Part of a small language model's weights.
Size: 15 layers, width 512, 8 heads of 64, MLP 2752 GeGLU, vocabulary 8192, 87.7M parameters.
MLP neurons of a small language model. Each row is named by its layer, matrix (down: output weights) and neuron, and shows model dimensions 16-143. Each number is 500 + 40 x the weight over its row's rms, rounded and kept within 0 to 999. Numbers have three digits each. A neuron's up and down rows have the sign that makes its largest values positive.
A block is one neuron, or neurons of one layer that tend to fire together. Before each block is what it responds to, as a language model described it from the Wikipedia text at the highest values.

Responds to: Word pieces inside multi-token words, especially the prefix re and the chunk after re or s, as in res-ent-ment, re-ward, re-issue, re-bel, vousso-ir-s.
L6.down1545:526534519509548536568503484555532511482504510493514460483477483516499498530548432574481505462362520504476449493447441537514464503600514473481496521492440501524554511507502479516517499426509495560482465578535495571510499558468505535482467474440416547527502532445442458440479400497477542490489441497470477461461491545552529417501510520525481510522577462538558479519512516490519483556479

Responds to: First piece of a word split into tokens, usually right after an opening quote, parenthesis, heading marks, or line break, such as Un(titled), "a, (H)ESR.
L2.down424:495488485459553578563445496521505433512499438456527518454564605505536522571471477465481516557516469475546498475496460472574492487548499531463494502526571511466494512463473490486474474508487484521453462548474508580552566543470529511515493502428498484517512455520438495529650525559516492501474527506449517521529561495534538506456487544530483500491491404588443466520488475513442458468515
L2.down525:507474446404507503560529506475510528550569441465449505463509477568529479523478452557451455469526543548486525531458493533474457497520472489459443480472429522531474607518474540531404519556534502502463505561559522536453476526556530495453497540493472529521531455483511509508744486434519517529491489531489475459506478549525520491429449472546519522466477543560463479530432574494456461533579
L2.down1143:497438434482457558509457505454481488468540450563498524469521546531586438551520513471544472497435506463482493490512495522521511490515463510452417462491531528556514538500491554577451490536550505433495513520463623557558487430489475539482477439472478505444486446515493420432498444500577500539486546487493462503429504572598528458447568514543472475575457526479534437554481431536569430521483
L2.down1189:459456485475495530542587525553418549422525503548595559506608468509481456468493474553456508511453444519460477505532481451401474534540535518578465490467521493484499444441502541502450463499481537461537525470463577525489495486540485481498518490514534431475512471561478415444554551469488486561523444488533510468481481489443527494480550428519543528555493524456567517617534517500553488513471
L2.down1283:555452504531522486549446558479493497482539484493474522507448495531435515527471481434546546392478496499474485523572504476553500489572461522535405558478497508582532460497513503524505491482520435504466462522511586469539563555533576526526437503525561450505557477533509502539466498460540481514504483548432529542502459467504459474448566437584529512522522554498457524621510481541471429511531
L2.down1306:515523553514502539503525500437451500456513494486483483536460489520495540523516478560535458481525496487482506447533504477457515550567506558506477446522489446466506493488587479487466505468499501483459425457505524507590437503522477491543478448469446480528567474442571468478580504475543419511541548541497592492471415405496483363463505522448497471447547499488509451586531483582489552484504
L2.down1333:477445449482467472560524494482513574501508476541502477502431498572489526523489534530480537531510461554524530570495507434420537513489440489502520500437518438543514504493519508485444541505498439496546509512482492484497526504532473496575586478497507536552494508462512474580450488561552448498535527489473417490463558510593506503414496464494520459463501487494516481393469570493473481520558
L2.down1741:484438423455446561472449408466496476527538547489507500413548544517560469410499483526530500523539478471501530446542441562472422516491509539501483461518464494559475519475511511505547474452454523423487420470494553489532496579531521521487539492452539534516436473502481457542529494540571490521527603456514476539573503510554507416520514433535582438548504516551527507478434502498395508447577

Responds to: Early or middle sub-word pieces of split proper names, mostly place or team names, such as Shepherd-s-ville, Glen-toran, Fer-n-dale, Green-brier. Also leading Romance articles like La, San and della, and hyphens inside compound names.
L12.down338:486457527521465551521498527483496482461515473503504481505492598526505513423508465511520559512471479526463478506484512502489473463480508487544549484587437456522515533489470523510530516438534509509524442481499543408424496400423522466463519465492560484525543465491541523487457483476460557559549463479482537544514533491559460555550513512545503537503433377446506549546526492523491575468497
L12.down563:536423518535482478489425456525443513499553495440513558494490493485529501574473493539500502536502444571467546539578479519598502517538526433455463579544525508415509535534534459445534454524458556508530594490527450502480499513534532507551529568404476592448462486485477547530501447477457541461515488467538459571484526471521504495475534455549479616553493489478524450449536517538486498547539
L12.down598:493408479466542523469516485470471523521511502536500568490477551537423499438467495537521504455494599502492526403474476486435477456503467503562549571517504539468487557452532554512553474536504486487573478525513539538506482581438519483488362559561543529491548458516417455488481542469547453447445497499574562477478446430430500493476456511463527532466555477438557528565537459491528473511449
L12.down748:486503452550498536510497502466450493498555508550454471481510590545519548518537465502457496529539531523508523511563545434580441530460468456599497465514528565508438467478457508484499540421492500547516523548520528514454453506544546486473495515473489455479564489454521418525616450542536473561503493494483444524491578496535463485507500535535500458484478355432449495525470478538488535520491
L12.down849:517523616583487460519482515490515548558601500496468553480461454507425512472445477454500356457425430510574559501501471527482484466459487470532466514557501488574431543581589564497492508532513535513394566534469554498554515507568531527491475535470476582577471520578494582536469538495444485563508520500499485476424481564498503473508431484538518521543526475569532535476474509573470529516572
L12.down1515:524461478478564446437518476460516534475478505495537569540499547543495541509425398524468428479479537465564469523567481486488487473530448497525508442514471518457486505483461490536433509408536504537504530562481426538457483477440438496482500484529411521566485482479500499516565515568536562522575549436564517597519532455497491479484499503523497547488511481458510520491578517515509531497503
L12.down1974:500490499506509493522481481446464474533470479456513403466551555476456465556461514468507551587492478521495531572484566512434521499494496439465465447484523515538536446521475534435542442512543498463495499523490447428504521489546540491475431557472503492472528551458501595483476499452563464504472484515543484456445491522532467547487508481462429501514491561425483547537551453531497459457492
L12.down2653:499484481472466533499452521503477535471531574475537422609498563531470467505544481501498597459492473480463525516546453521458476548470529452429518524515606457477564443532465483483519539510531475528541551450493473488523462528511543533543480515484491503476485471531536498526501487516488509492538526516462450481537444452597478543466453441496472555537522509520531549597422538443541476509552

Responds to: Short word-initial pieces that start multi-token names or words, often El/Hal/Cal/Mel/Bel, as in El-liot, Cal-casieu, Hal-mar, or Spanish El.
L2.down63:499519476490515501513487467459481504412562513458475494574546498534523496550532512488542543498588542571495462530528479504518472438505522511540506505480436507511496458484461469500519504533466514549579459478556394479518531493508465551462535489444494501516448508562462516501610465508450509499513503421533467437513491510477532457449540584549484519525421447547434473542524561485531452513592
L2.down844:526552407555463476478454461492391474535487492538469506528552517460549485466533558458447569502462524471478498552500433568497511470550553473576529437551513522542551553513563459501540493467492555490460475555519528523522585480488519531472534513502511470449479504462450497476641485519526481509479546522529535408470537513446484401464537574521507518485488506564456504503519546494432493433501
L2.down1289:483498492451521549489536563517434434445487471553509503460557413482492535536458425532495529507421505530462470526585517452519487471497478485524504480468464566468473550476521465479441474442567552469444517609529447510498465460534532457516475561476551574506483458484525504500493473513527516568503531489533460479489505533520520456472465515564480510458562419583429489507521472482511451454443
L2.down1751:492438447500514484426559559445492525518567575547537527451552473481544456471517545593503507561523574501505502530497447477428510519546426558475437472498475499517513458410524476542474451470486501482453486520520480414530520518466446451501438498498572508541451381523438471462568496500556434483588518510558465523504515492533524522575527493543411474521537525562550487483503534543521458462547
L2.down1798:560567514537543522550471541525445532480481505474482514398526585508498435517590510453493499547401537440405484447449496474492481477426497486483491505508523550469565521495437474517456516550560448459471552520547458495493469586511540487571512411488490515489550466441466539535582476570528531491532559468551509499498517547549541513438494480475536525432543499481463491545525474438492476540585
L2.down2568:453498484565478525504443441467436494482498489492472491453536570500567559541552469546476496538502569517452499427513463543517475441472426445464449520453501495400480498567480561513534501467498522519415456484524514524515488508511503528524519484429516451420496416450437517512583484469532467514532476565466550538464569448450535457513482510542515492523543503553418482488461487468498459483553
L2.down2579:487502435525564496472500534485420483492524508527521506493513517517467457489500467539543514477499493553504470427530547528560533510431417545520443483491560498452533534469517517545518505548409496428503512511529431428512430534442500481460565492461494486437449517537521516447679503483581507510494434474508521537518476495575537456528484544476548534503512495522461546512499526502505488516517
L2.down2715:474558580445508435503463538452442524500570579499472483450532415452478536468545541531501516489504541567496485514488550556570507510439437536525567434492441556498561539492430506501535503546475496493476509524557490438463428485485513502480445485504545522442465540461412533472456489485485523535564435433453513547484524503579483532508528562538447488551469479505440520549548516481572465511462

Responds to: The first piece of a word broken into subword tokens, mostly "ra" in rain, rainfall, raspy, Rainmaker, also re-servoir, dra-inage, de-mo.
L12.down18:497546456462463493515505543507505511464554472542458562481453520588529412536544447462552476522538530528504496456483450563534491513540498538416454452457455513438531528399523455569450461498528487477566498564477425530489528554549500539467513481500503517518550483464483540519505491438571435510529461548456527520599453497546534498555505546511545531553494533533484505518530453579484539471519
L12.down193:463510488484491499494518517478489528416500435426513522495469497504462448481493402481535527536488473554578502550487518519508608533475476514458520494489498469500490519481458512554584488459475432487523532467477553509506559518458481494494491513537423461497494472470458509545446463418533461435453476511509523514464499514489488542509496520573461517500536512503517523498456479583619433497460
L12.down330:542444467568472542575490492544529492577479494466544506559416489501529543527454586472495472483523509546532500496505486532483532496492438502525469466478490544547410484532494490503500462510493489526508484482557426501542475507516461533507493405491491550546618453458521547483422580522448472536528470485558442555541481440570514475503535449471483533503601435539498451518459499476481517506527
L12.down698:475416552546420545514517495489532507480563505482594460458450559535459542480548524451519492524542498518501479455432562477546553573540489491533506477487520499470489478518470383499541507479500501441579506531576558440502447464443478429482522467466576503482554537463556524480520548519544457517448495448576478468540447489465521547566523538546542483430469597530547429514512488486523477480575
L12.down770:509418506477430527603517439493554464462514545526566506481531497462494480501571441517489550500540460507497482542477435548480517526489421513592464496463499525558503493568505502459523475546477526513516518513519589463543524448507527416496474464473504418480516519492479463490474541491455464512544538485432557503477430469435461530498525508492570486427442488511514508483518462521477449505583
L12.down1009:475407451479557510490497556496459505547469464537492429499476545511537517465530428503467465467475510487467483460483482478435492493547538494626514489559537461498413527491505472456478527515465480516526504427436495493520488457477517505451459502493506493441456470468499427525507521443500551472447468554473448517487561508491479494475496570431500480398460536458517490545492566588448461479482
L12.down1332:432489503507429510512524449519496486486496505496464439529526545503495409484477399543429527445510559523446554597514490482480478428522432444404496467460382544544473527500461446499486478491511475508523551493602534537480475470450536505488533507546501485409481512561506502550524459501517499478503501545555546557434513505561438592493516564527464579443545499517449519530519472412456497496491
L12.down2298:499464477491410520490482536462539534494529457508420501503453475459562602489533486466496514459479547471485459452469456469460484465493529463422478530465489514502501580487498529498425412550409451471517463521535547559513477544508498517488484504539442522526532464520443506441483523497544531484528463503435626454591488481503488490474480447528477461440426538477518510443535447560466510625490